MLP neurons of a small language model. Each row is named by its layer, matrix (up: input weights) and neuron, and shows model dimensions 144-239. Each number is 200 + 40 x the weight over its row's rms, rounded and kept within 0 to 999.
A block is one neuron, or neurons of one layer that tend to fire together. After each block is what it responds to, as a language model described it from the Wikipedia text at the highest values.

L9.up553,250,199,155,198,229,223,164,211,220,206,248,297,209,194,164,236,214,108,102,204,249,130,176,250,147,172,168,251,187,253,202,260,197,134,224,192,163,236,255,203,216,125,135,184,243,164,142,178,181,207,218,112,283,174,254,149,204,248,201,243,173,175,195,292,165,230,131,87,161,165,154,261,222,234,297,118,181,176,221,225,206,220,248,237,239,123,203,263,225,186,159,176,230,213,247,259
L9.up871,238,197,241,190,250,246,140,233,221,138,212,319,152,252,253,234,205,160,168,278,175,134,202,240,153,205,177,291,273,182,185,197,237,142,218,203,146,233,132,211,169,210,207,140,177,186,233,224,108,184,164,185,225,166,258,222,206,218,199,203,220,240,209,186,141,185,215,257,223,164,157,212,268,196,192,172,197,276,310,176,211,210,175,216,129,176,211,144,163,199,191,170,211,231,223,265
L9.up1015,231,217,234,166,228,229,155,225,254,120,243,210,186,236,206,213,249,148,220,237,238,83,187,215,183,279,183,310,115,223,226,209,128,174,195,143,183,238,241,221,114,202,178,214,194,175,188,171,216,207,256,167,172,169,218,196,164,195,222,175,271,70,177,155,155,222,204,215,97,192,181,249,238,268,178,219,184,178,234,231,209,149,159,269,229,209,188,258,241,165,232,178,125,277,167,209
L9.up1576,232,217,236,131,224,257,219,255,208,305,198,183,212,207,213,227,201,135,162,176,255,161,201,171,204,168,201,234,225,176,172,185,171,164,236,132,224,243,236,207,133,187,143,198,136,225,232,268,187,221,235,229,188,224,185,237,226,176,252,161,203,207,163,188,202,262,203,172,215,136,245,211,191,218,263,185,269,192,299,166,158,162,195,216,203,192,220,208,264,272,219,194,155,246,280,210
Transitive verbs and prepositions that link a subject to the object about to follow, such as review of, impact on, ruled in favor of, replaced, runs through.

L9.up485,222,197,243,211,184,225,244,258,145,219,143,251,195,260,250,212,223,177,196,224,229,265,139,226,96,246,257,219,225,178,180,259,243,179,256,223,209,201,183,226,144,201,139,135,174,207,195,249,219,130,161,194,196,264,264,190,194,194,251,167,184,193,125,219,153,187,190,194,215,231,178,175,180,193,151,199,273,164,185,158,216,216,194,145,164,178,190,188,295,219,207,194,197,203,175,161
L9.up819,185,161,161,189,158,199,196,227,308,174,170,191,268,217,210,146,234,155,112,244,160,272,184,245,218,198,240,187,186,212,203,189,198,154,139,211,250,276,151,197,228,214,188,149,183,248,180,148,140,135,212,163,210,191,215,154,190,191,146,163,178,205,241,220,198,257,283,174,164,307,231,201,225,177,256,181,330,138,204,204,186,215,184,143,180,144,212,211,184,181,226,240,18,270,228,222
L9.up1079,243,212,168,178,177,199,170,268,202,153,138,153,194,125,209,138,174,232,187,314,188,191,198,225,245,231,209,195,168,186,179,301,152,235,242,239,242,219,259,171,268,225,210,167,192,241,187,199,264,228,177,224,195,216,202,192,213,244,204,221,217,224,180,170,220,197,113,196,259,240,214,186,181,136,140,171,189,156,153,112,187,225,246,172,171,221,142,231,197,191,147,208,149,171,186,284
L9.up1452,163,139,175,153,181,259,229,310,191,188,147,230,183,156,218,207,197,190,157,231,114,201,144,216,133,182,250,259,247,238,135,228,251,166,214,197,194,165,190,233,170,204,212,133,204,156,187,159,221,151,182,215,178,240,168,196,164,195,175,160,157,205,161,243,158,173,186,275,191,181,178,142,243,161,219,238,168,181,254,220,189,131,140,178,237,168,261,151,172,219,205,233,203,192,169,199
Closing == or === of Wikipedia section headings like See also, History, Etymology, plus line breaks ending paragraphs or list items.

L12.up1357,198,181,166,241,245,186,221,142,219,176,193,213,170,146,177,278,255,151,152,172,219,95,181,229,223,213,121,283,198,202,240,260,231,163,178,139,219,235,261,240,173,262,131,187,229,111,193,215,195,219,215,194,252,198,191,225,96,266,194,245,180,182,185,244,157,271,230,147,173,138,206,153,193,220,233,186,127,207,210,228,186,222,287,253,222,113,200,209,254,148,248,173,232,199,185,288
Transitive verb stems right where an object is expected, often after "to" or a subject, as in set, create, enforce, synthesiz(e), calm.

L9.up193,176,213,214,224,211,117,267,128,174,197,155,246,274,184,213,183,162,176,174,118,193,194,102,175,219,146,144,253,232,199,167,271,180,227,276,201,207,196,242,103,191,141,260,183,165,211,233,242,205,180,191,216,218,185,207,314,208,133,226,300,247,191,169,138,168,242,155,144,168,343,226,226,193,238,163,211,182,212,201,193,215,170,251,219,190,242,206,167,166,230,158,222,194,211,158,153
L9.up224,226,295,143,158,242,163,260,103,255,173,186,178,221,226,165,198,233,186,230,133,232,159,198,251,230,208,139,259,210,114,245,238,223,191,164,183,235,160,229,168,202,163,241,221,205,165,252,226,184,210,211,230,218,167,196,261,207,222,183,240,181,156,158,214,182,251,163,178,230,285,222,187,196,218,245,159,208,293,121,163,271,202,279,278,202,218,221,204,156,192,153,150,173,187,168,144
L9.up523,200,194,209,232,208,187,240,255,250,157,225,145,268,176,174,206,212,133,248,175,189,197,200,198,207,206,204,250,171,215,203,252,143,238,226,187,211,192,224,174,228,230,120,266,234,191,223,213,169,308,209,253,159,209,241,184,250,228,239,255,222,205,242,197,216,267,146,223,152,217,188,168,238,303,163,274,214,224,158,199,161,124,163,188,215,144,201,235,161,207,241,107,184,154,275,225
L9.up1238,232,280,184,251,144,253,205,156,233,208,243,210,235,207,201,238,223,177,227,148,148,176,214,182,164,236,188,233,278,164,181,261,206,213,224,214,194,242,228,146,205,200,156,144,248,241,197,218,207,235,198,151,211,156,189,166,199,122,237,139,143,188,153,190,204,143,161,168,301,196,259,207,170,160,188,231,224,264,232,158,261,225,130,213,191,244,207,182,149,174,237,182,252,203,208,252
Connector words and suffixes inside formal titles and names, mostly "of" after Duke, Duchy or House, plus ordinal endings like 501st and 20th.

L8.up420,152,199,281,97,266,159,187,202,276,217,195,243,176,179,264,230,166,278,179,243,133,175,251,280,178,247,175,196,200,233,202,274,216,199,158,148,203,189,163,224,186,230,158,197,223,167,216,177,181,226,179,182,212,197,239,217,256,197,204,206,207,174,249,280,206,136,223,170,152,237,214,156,234,166,150,196,314,165,160,162,189,168,173,182,246,204,193,168,184,163,220,231,190,221,182,190
L8.up1013,165,284,182,253,229,227,253,238,202,236,186,185,156,167,216,210,244,235,167,308,170,158,164,224,250,259,222,193,221,201,193,185,181,171,218,237,164,181,192,238,190,250,184,185,254,195,223,150,150,210,133,225,188,233,143,206,216,157,222,193,178,171,137,204,214,250,255,210,162,220,159,169,190,219,234,154,207,268,252,196,137,180,249,258,89,190,165,164,147,237,227,221,232,257,168,165
L8.up1105,78,208,233,117,188,217,249,193,216,190,209,195,239,217,230,238,276,233,265,173,191,168,245,144,179,238,233,188,261,228,233,187,215,106,264,187,224,249,201,224,230,171,154,263,169,248,215,168,136,185,202,195,180,216,220,219,259,155,285,261,199,188,188,271,175,112,208,178,149,241,165,201,154,225,170,151,255,220,155,261,262,221,143,216,117,194,271,171,185,251,184,267,201,184,159,158
L8.up1309,152,288,302,192,219,224,166,135,171,265,190,158,194,121,222,210,221,230,192,272,231,89,125,233,181,239,210,181,204,200,175,157,192,230,224,236,228,189,195,207,174,230,230,240,164,292,188,140,161,161,169,244,176,223,197,267,188,140,191,208,153,239,184,220,258,208,291,195,134,200,142,251,139,239,160,231,193,221,208,219,216,185,215,143,193,216,226,169,210,267,202,153,254,236,239,216
Mid-sentence words, often function words or adjectives, inside descriptions listing an organism's or building's parts, e.g. outer margins, long neck, 26 radial spines.

L8.up109,213,191,219,114,168,241,219,180,206,177,175,251,219,149,238,185,224,222,177,231,223,222,186,181,159,277,221,171,141,217,212,267,172,272,254,181,210,200,229,219,253,171,233,106,163,203,239,203,226,126,250,206,155,222,191,175,189,245,168,137,261,230,191,197,220,165,111,202,178,206,134,127,223,203,205,213,228,199,201,231,165,225,190,186,171,177,261,222,178,213,240,168,211,295,150,196
L8.up1205,289,212,205,200,181,225,215,203,179,179,181,116,178,238,201,165,113,178,197,155,200,158,196,230,198,205,194,212,133,186,149,155,167,210,258,187,202,156,214,136,204,187,216,163,245,127,243,147,215,160,182,212,212,169,152,196,200,214,218,165,195,242,270,260,197,179,153,195,268,246,208,240,219,135,228,240,177,150,207,180,174,230,186,183,231,195,255,147,164,209,213,189,245,241,259,208
L8.up1341,232,261,211,237,219,261,192,255,228,191,188,205,181,167,184,159,163,236,248,171,260,224,198,185,243,248,203,200,208,187,252,197,177,227,245,199,208,227,235,201,244,202,216,219,153,229,202,196,219,240,176,245,221,181,222,191,225,231,160,160,157,181,147,164,199,185,288,207,230,214,140,85,129,158,193,199,218,151,247,205,241,193,217,284,192,196,161,230,216,181,178,209,183,160,240,190
L8.up1542,148,238,121,284,219,180,218,211,258,183,212,210,236,121,244,141,229,205,225,264,221,267,211,215,192,126,304,167,172,156,268,216,227,224,215,159,158,206,170,199,222,221,198,145,229,137,92,236,147,254,197,226,199,175,301,243,99,171,263,137,208,239,188,169,195,197,148,158,235,280,106,170,172,159,243,156,221,243,175,176,250,150,194,159,252,218,168,264,188,195,141,127,216,235,210,182
Subject pronouns opening a clause, mostly she (also he, who, it), often after where, while or as; also closing == of section headings like ==History==.

L8.up456,208,190,175,221,256,225,239,196,180,218,256,88,286,145,189,195,258,114,205,212,151,189,239,249,217,209,301,153,143,213,281,210,187,190,169,194,130,184,211,148,191,179,226,182,208,123,178,235,241,198,199,256,198,286,212,255,175,198,252,109,298,260,209,243,250,138,253,225,335,175,228,264,235,318,183,169,241,108,202,135,267,230,212,222,181,165,177,93,190,189,149,220,210,192,174,180
L8.up838,266,162,145,197,207,211,247,148,212,262,247,184,211,226,163,216,279,148,211,181,163,185,185,216,182,151,157,181,220,227,177,210,169,158,168,214,255,170,271,134,226,160,219,307,245,62,159,195,173,267,176,178,169,217,165,223,246,262,242,164,186,180,294,208,190,106,238,167,278,265,205,244,224,214,238,214,300,179,208,171,262,209,286,218,204,212,241,147,190,207,190,179,222,203,247,191
L8.up1032,211,205,287,252,175,240,194,177,263,174,230,147,252,238,195,206,194,184,197,147,168,171,210,204,220,203,199,200,195,177,119,153,216,182,223,214,213,178,207,195,182,211,222,282,191,231,175,179,234,189,193,158,99,223,185,263,256,193,181,149,219,224,221,178,210,233,202,203,314,330,223,177,193,176,215,271,183,206,156,274,174,163,237,133,214,239,250,107,214,102,164,281,217,202,223,188
L8.up1230,179,224,102,148,239,192,238,129,184,299,269,198,237,154,176,135,246,193,227,199,181,178,200,206,225,273,199,214,232,194,203,259,151,213,256,160,214,164,210,191,206,154,170,213,184,159,197,251,199,198,168,166,143,202,198,210,232,252,286,240,218,178,201,183,215,166,175,208,235,234,193,202,170,242,187,259,256,194,176,255,280,206,192,189,186,203,187,137,226,101,202,171,263,152,215,247
Numeral or ordinal-suffix tokens inside military unit names such as 169th Infantry, 101st Airborne, 3/10th Marines, plus weaker hits on "the", "of", "in" before organization or group names.

L8.up390,223,160,156,137,172,212,157,174,170,174,201,213,169,186,143,215,217,145,99,230,172,165,172,243,149,224,179,260,217,152,226,283,195,237,216,173,117,237,306,228,246,159,175,183,252,187,250,203,199,187,234,154,255,255,217,150,212,228,167,227,194,145,240,182,149,184,224,117,238,146,173,261,212,197,253,136,130,227,196,252,159,261,156,243,198,122,222,205,213,221,178,189,249,266,247,188
L8.up553,216,152,188,244,237,260,146,219,145,165,239,151,167,170,191,235,131,144,197,247,255,149,242,188,221,176,195,242,202,150,232,261,142,218,215,184,184,263,261,269,233,193,87,204,240,175,213,167,141,192,236,218,296,196,248,163,133,252,212,259,136,181,176,201,192,224,208,200,151,118,141,179,242,238,250,219,192,219,163,215,215,191,295,249,201,112,242,192,207,202,147,222,232,234,287,191
L8.up1113,162,225,221,105,209,231,175,207,148,174,200,198,201,147,233,214,143,122,158,206,281,132,199,212,190,197,244,305,263,240,199,185,145,149,118,194,172,224,116,187,195,135,211,239,215,213,202,207,249,178,223,207,176,187,246,186,164,181,145,244,210,166,217,247,247,213,181,200,181,165,139,169,261,189,142,169,207,243,188,185,193,226,198,118,203,214,202,205,220,206,197,190,176,243,201,220
L8.up1752,208,295,243,162,296,236,173,189,208,177,218,185,141,238,156,202,186,216,147,199,187,198,182,215,219,230,211,215,132,173,214,255,130,93,239,241,219,221,199,197,171,226,102,286,213,175,169,250,129,224,201,210,222,126,206,180,157,289,216,195,258,188,150,174,177,227,195,183,225,138,136,225,259,145,161,191,160,102,221,180,191,178,198,184,142,184,196,221,249,122,216,160,213,214,253,209
Final piece of a transitive verb that expects a direct object next, often -ing, -s or -ed suffixes, such as inciting, overthrowing, betrays, enabled, help.

L12.up998,175,208,242,194,204,252,226,192,175,157,242,155,214,153,205,242,204,182,198,195,221,177,193,204,216,245,231,181,144,182,143,203,186,200,268,227,177,201,213,189,187,265,199,236,134,224,193,207,236,160,220,167,125,222,249,218,188,286,161,205,246,125,157,190,257,228,200,208,269,186,239,296,179,203,214,208,206,235,211,165,196,199,143,128,198,228,196,216,207,174,184,161,213,212,159,104
First word or piece of a multi-word proper name or ordinal phrase, often after "the": 3rd century, Second Raiders, New York, Communist Party.

L8.up17,153,174,243,116,167,176,117,179,246,179,233,146,219,106,213,210,195,242,243,178,260,176,165,178,240,218,237,210,218,188,173,193,157,207,197,181,177,129,172,214,168,168,157,191,264,219,233,231,179,217,173,210,169,246,217,237,236,222,250,258,189,211,198,226,250,311,223,185,185,146,231,221,189,165,170,199,176,158,238,228,142,204,260,250,153,227,207,192,206,223,260,215,218,196,181,248
L8.up1168,164,142,287,180,238,151,156,217,117,226,212,189,197,174,183,218,169,142,253,220,136,261,233,241,212,252,214,291,151,210,221,160,201,224,228,238,183,244,113,132,186,194,230,210,196,221,222,182,204,208,218,235,208,192,244,216,195,176,170,185,133,234,130,170,199,171,187,207,174,249,226,285,223,255,185,253,220,197,149,218,127,228,240,247,155,263,181,234,192,188,205,185,167,287,179,277
L8.up1385,180,241,214,210,285,215,226,250,170,233,217,204,164,226,235,199,185,252,225,194,169,209,174,178,242,240,219,182,142,210,164,175,214,200,167,234,117,207,197,250,202,189,216,239,190,167,178,200,221,222,173,260,225,184,203,195,179,250,197,169,230,174,127,179,158,190,235,203,213,187,202,194,169,174,190,136,179,242,234,170,208,158,162,271,276,185,200,153,207,231,280,261,165,211,202,275
L8.up1751,219,186,256,174,294,171,258,226,254,230,137,219,270,192,170,178,155,163,224,227,228,271,183,204,202,188,144,252,254,187,204,188,157,270,195,174,230,214,150,198,208,157,138,205,168,177,233,198,235,193,260,211,210,235,185,206,202,150,263,265,206,235,222,232,107,286,257,135,251,198,143,208,198,214,202,225,228,246,173,138,186,218,251,197,164,206,219,240,148,205,156,159,194,253,126,162
Number pieces and separators inside measurement values in infobox or table data, especially the converted figure in parentheses (4|40 ft, 170/sq mi), plus subscript indices, slashes and units in formulas and stats.

L9.up102,256,106,241,195,197,285,208,202,200,212,229,218,175,247,172,155,245,213,159,165,195,219,172,207,217,203,154,158,283,210,231,182,212,179,135,250,220,252,229,194,192,264,168,197,175,284,212,194,175,210,187,167,194,163,219,194,175,156,203,156,223,196,237,134,168,251,210,158,239,149,156,166,258,181,198,210,125,202,280,142,169,179,120,220,145,209,167,220,256,185,140,215,211,221,156,226
L9.up334,131,117,151,123,218,185,223,203,215,202,237,162,187,207,235,181,189,199,152,175,205,204,186,228,234,213,210,225,221,187,230,118,168,243,168,215,147,142,204,188,242,150,139,206,157,157,141,126,176,214,236,251,187,205,199,279,218,160,172,262,177,79,208,236,198,175,243,165,187,248,137,235,216,211,225,212,189,226,167,197,219,140,258,190,180,198,195,191,227,328,140,212,197,222,182,195
L9.up547,146,217,223,170,208,269,192,167,167,199,272,153,142,211,180,138,236,229,94,200,239,190,202,252,237,189,245,166,188,169,167,163,192,200,202,164,160,211,125,207,195,203,248,154,164,190,154,253,211,183,244,218,208,204,114,154,209,182,172,219,234,241,155,200,144,169,210,171,123,220,96,178,139,116,148,203,207,206,216,249,163,188,155,220,161,274,246,226,203,287,232,244,235,204,129,234
L9.up1150,176,158,192,128,169,220,194,234,197,289,248,158,230,190,276,149,214,181,212,250,187,243,135,239,258,248,223,212,214,172,157,194,250,187,204,136,127,171,197,158,166,236,264,237,217,210,187,250,245,175,290,175,263,159,198,167,195,156,243,228,148,206,165,172,195,214,221,238,142,170,152,192,236,170,162,200,215,240,182,147,183,172,217,157,171,196,223,168,197,236,151,191,243,197,188,224
Prepositions, articles and other function words inside expository factual prose, often right after a number or noun, e.g. 3.5 in, 45 to, ability to.

L12.up699,218,235,219,229,230,237,201,210,187,216,180,178,218,214,113,246,221,239,225,223,126,220,135,226,180,174,143,260,240,206,203,285,243,239,207,242,197,232,226,186,216,222,155,178,239,191,163,297,185,217,213,195,341,200,136,149,194,145,207,209,204,210,140,288,254,221,203,178,194,227,171,195,239,186,207,230,188,206,242,189,219,161,251,196,190,259,158,215,186,208,112,210,197,170,272,124
Nouns for people, mostly female kin and gender words (his wife, the daughter, Women's) and plural -s on group nouns (Volunteers, Republicans).

L12.up1558,132,197,225,268,169,226,199,191,165,241,146,153,124,146,234,164,207,186,206,151,229,150,195,200,245,197,110,214,224,212,207,241,238,253,268,187,238,122,194,242,182,122,177,159,281,202,219,165,248,216,188,141,167,198,210,246,264,260,149,195,232,217,240,200,257,250,228,211,137,204,185,218,230,176,127,216,168,233,177,249,154,228,200,167,165,252,242,262,225,234,243,109,170,148,171,265
Short tokens inside parentheses or table cells in data tables and lists, such as country codes (COL, TAH), ages, or numbers like 97.87, usually right before a closing ) or |.

L12.up1647,203,98,170,178,145,139,223,253,215,191,195,122,254,207,234,149,198,189,139,166,147,260,134,208,223,198,247,270,132,153,168,262,204,123,214,193,257,164,174,143,225,218,187,209,209,202,141,136,251,173,170,203,200,204,182,259,202,207,186,206,178,192,249,183,198,175,233,167,137,138,245,159,247,201,177,226,202,174,199,204,191,190,96,161,199,180,165,239,270,264,238,150,166,193,170,187
Closing == or === markers of wiki section headings, and line breaks ending infobox lines just before a new article title.

L9.up534,130,258,210,140,229,161,189,186,234,221,223,235,191,238,212,215,179,190,210,153,182,219,199,217,224,164,276,165,158,263,202,195,198,304,246,180,254,174,223,216,152,203,165,201,181,217,188,157,182,201,185,305,169,222,132,181,235,191,174,190,180,161,69,203,286,202,189,233,202,159,208,190,133,215,174,237,148,218,166,236,213,211,113,276,222,164,198,144,150,176,221,133,202,142,211,236
L9.up574,242,211,225,201,216,261,170,207,202,77,214,161,238,186,200,181,224,213,184,211,228,211,237,255,181,122,225,152,273,141,248,204,174,236,143,206,216,197,232,100,174,143,182,229,110,178,212,147,181,219,195,185,188,246,148,225,236,208,177,131,178,190,212,184,221,196,247,206,110,212,167,194,172,242,193,145,229,190,270,274,201,200,152,229,231,270,223,221,180,237,174,215,193,228,221,224
L9.up1235,168,204,240,216,207,155,236,156,182,205,226,176,200,226,189,189,156,193,120,205,191,316,135,202,230,244,195,188,270,202,202,197,192,181,213,226,194,161,185,153,101,173,135,192,213,247,262,124,212,229,218,201,201,278,132,154,209,266,121,162,201,222,211,127,226,213,225,171,250,219,167,219,253,155,220,191,164,204,245,255,246,215,224,153,172,211,202,259,185,211,204,136,219,271,193,200
L9.up1428,154,237,211,218,208,119,130,145,113,233,164,249,188,183,226,159,251,115,129,181,205,205,216,211,209,171,222,303,198,269,207,180,193,211,209,189,210,150,215,190,131,164,183,176,191,154,237,241,170,222,234,182,162,294,169,261,216,156,209,239,153,207,203,278,227,186,165,176,226,204,168,250,216,207,196,234,229,198,165,237,195,167,230,128,182,197,209,250,179,224,269,172,226,226,172,219
Closing parts of structured data in infoboxes, tables and citations: table pipes, closing brackets, unit or decimal endings, e.g. CET), .3%, in).

L9.up397,125,210,265,185,161,273,178,153,153,198,229,204,213,188,185,189,196,226,181,199,164,209,136,154,187,200,226,168,208,150,171,240,231,191,126,160,144,163,320,246,190,226,251,134,221,187,145,254,139,190,292,159,196,214,229,228,184,204,169,208,227,190,245,230,135,249,192,207,291,244,177,175,232,159,266,115,208,247,179,189,193,179,183,196,293,193,181,218,188,217,179,224,187,146,228,255
L9.up462,177,325,225,183,160,254,231,201,221,185,200,181,230,183,216,177,239,227,217,246,256,144,185,198,138,223,145,168,237,161,205,246,166,242,182,242,158,245,227,183,175,215,231,290,130,165,149,191,213,152,163,118,231,163,190,169,201,176,226,188,122,187,170,213,176,167,213,120,242,300,233,179,266,184,176,187,256,85,165,225,129,228,233,185,162,220,204,196,283,133,197,139,237,174,215,258
L9.up556,177,216,236,240,174,205,236,161,161,181,164,243,256,175,262,207,140,183,170,230,185,257,254,205,232,195,223,203,171,212,249,223,157,225,171,279,208,164,198,223,161,183,222,213,206,221,175,250,223,172,216,239,266,198,170,154,237,214,194,236,215,238,141,229,308,180,180,208,195,182,255,225,130,138,191,204,210,213,179,215,133,221,199,205,181,65,206,178,240,119,200,168,80,146,185,216
L9.up803,204,296,229,180,224,210,155,204,173,128,157,252,283,286,170,247,199,224,191,166,223,220,145,298,168,186,174,145,234,286,194,221,123,193,220,235,199,166,200,172,221,180,170,244,193,193,117,168,188,151,197,135,272,204,160,192,179,257,172,160,201,200,165,206,270,217,212,130,202,252,192,156,185,193,201,267,163,206,203,256,219,149,254,183,229,199,181,260,224,90,157,193,192,151,138,243
General nouns and pronouns for groups of people, such as women, men, girl, anyone, everyone, often right after a preposition or article.

L12.up1299,121,208,181,181,256,205,221,226,256,229,260,233,238,202,203,235,219,232,186,254,203,252,167,155,182,215,215,229,256,216,278,212,170,218,172,114,166,176,146,209,195,249,246,221,218,183,153,223,132,189,182,277,219,168,167,270,189,222,238,209,171,131,259,119,235,161,217,223,218,216,187,192,158,175,212,194,186,269,135,312,240,220,260,205,180,263,274,147,227,228,195,189,177,246,232,152
Final word piece of a multi-token proper name when it is repeated, usually opening an article's first sentence after its title, as in Liti-ja, Re-us, Marien-borg, and mid-text in Qi Bai-shi and Lund-gren.

L9.up47,148,207,194,123,249,208,207,218,185,176,193,312,189,157,219,221,185,253,182,205,208,212,160,313,207,222,224,158,216,181,194,168,148,250,162,202,208,139,244,190,176,166,160,127,245,213,163,248,192,198,193,235,219,198,197,177,229,178,254,166,167,136,210,128,179,211,197,224,206,218,181,233,234,179,273,184,184,220,258,211,145,245,152,256,280,291,204,186,143,214,180,157,182,236,169,189
L9.up552,152,320,231,165,223,218,205,215,168,178,180,160,257,217,133,126,197,258,225,183,182,202,183,181,167,270,195,239,235,143,168,193,115,252,224,222,195,184,249,147,228,212,241,157,202,181,155,196,282,199,193,299,184,186,123,158,191,160,240,249,232,172,214,212,192,153,250,269,239,207,238,184,158,189,240,231,193,170,219,170,202,169,255,126,223,200,220,221,251,177,105,151,180,127,222,136
L9.up1069,166,219,186,240,227,243,188,232,231,136,129,184,135,195,263,178,254,219,230,257,211,231,243,220,216,240,120,137,163,160,203,221,155,180,175,163,227,157,217,243,172,222,188,150,156,256,192,252,221,198,255,231,205,209,116,263,227,148,199,230,208,153,192,120,171,223,235,261,170,253,166,247,243,165,232,198,294,183,264,214,185,188,149,242,286,154,178,207,194,269,221,162,197,249,188,226
L9.up1303,213,260,192,171,216,191,163,197,253,159,156,164,190,217,241,212,204,272,180,197,255,183,163,211,228,313,164,233,261,215,268,262,163,186,262,201,217,237,243,152,183,225,255,36,227,239,174,225,229,206,234,239,164,190,170,180,345,185,153,164,194,119,256,136,186,153,210,234,180,265,172,233,200,201,200,151,230,218,244,249,217,209,286,177,195,239,132,236,188,185,201,133,211,177,179,207
Early tokens of the line right after a Wikipedia heading, short description or image caption, e.g. The opening the lead sentence, caption words like "on"/"of", a caption's closing period.

L8.up212,189,171,253,102,227,205,170,242,189,104,193,194,251,145,260,172,233,244,166,197,217,205,187,251,149,196,199,219,211,299,213,184,213,186,150,157,214,163,185,197,198,228,234,259,129,200,135,153,252,152,231,238,206,214,224,198,281,151,166,169,207,135,233,192,221,157,162,220,194,193,210,173,160,239,156,128,166,143,220,221,196,153,168,204,227,176,265,127,160,278,169,210,177,218,196,157
L8.up348,254,90,185,99,194,197,201,224,182,135,201,345,258,157,143,227,237,282,104,226,173,230,165,216,190,201,213,255,191,248,193,261,153,195,230,188,172,217,166,252,272,198,244,218,173,180,153,235,264,241,149,175,193,216,219,201,273,165,268,114,262,187,221,221,191,158,204,252,267,207,178,186,186,235,149,153,239,210,192,171,181,215,164,220,196,224,169,190,127,178,203,165,207,180,188,196
L8.up642,179,267,163,185,202,345,173,248,225,174,216,270,222,165,183,210,233,181,224,280,167,221,158,174,152,169,203,202,182,204,220,200,203,251,219,177,247,263,179,315,256,184,179,201,234,208,166,176,263,255,198,212,247,216,222,200,174,170,131,204,172,280,213,199,218,167,151,253,232,181,180,173,162,140,154,174,206,170,174,203,282,189,202,164,142,131,200,202,120,202,198,272,272,228,165,236
L8.up1915,175,176,196,0,185,235,208,163,192,155,207,221,230,185,186,191,188,258,157,228,199,278,240,267,71,192,219,230,184,186,199,236,180,277,144,218,178,262,160,261,237,171,90,186,260,187,217,216,257,178,230,190,233,210,147,189,247,183,204,235,169,193,261,165,239,197,240,184,244,175,278,257,136,204,105,177,239,234,170,193,179,224,158,173,242,119,227,172,144,220,203,189,149,225,186,188
Line-break tokens right after a paragraph's final period in Wikipedia articles, usually before another blank line, a section heading such as ==Club career==, or a new paragraph.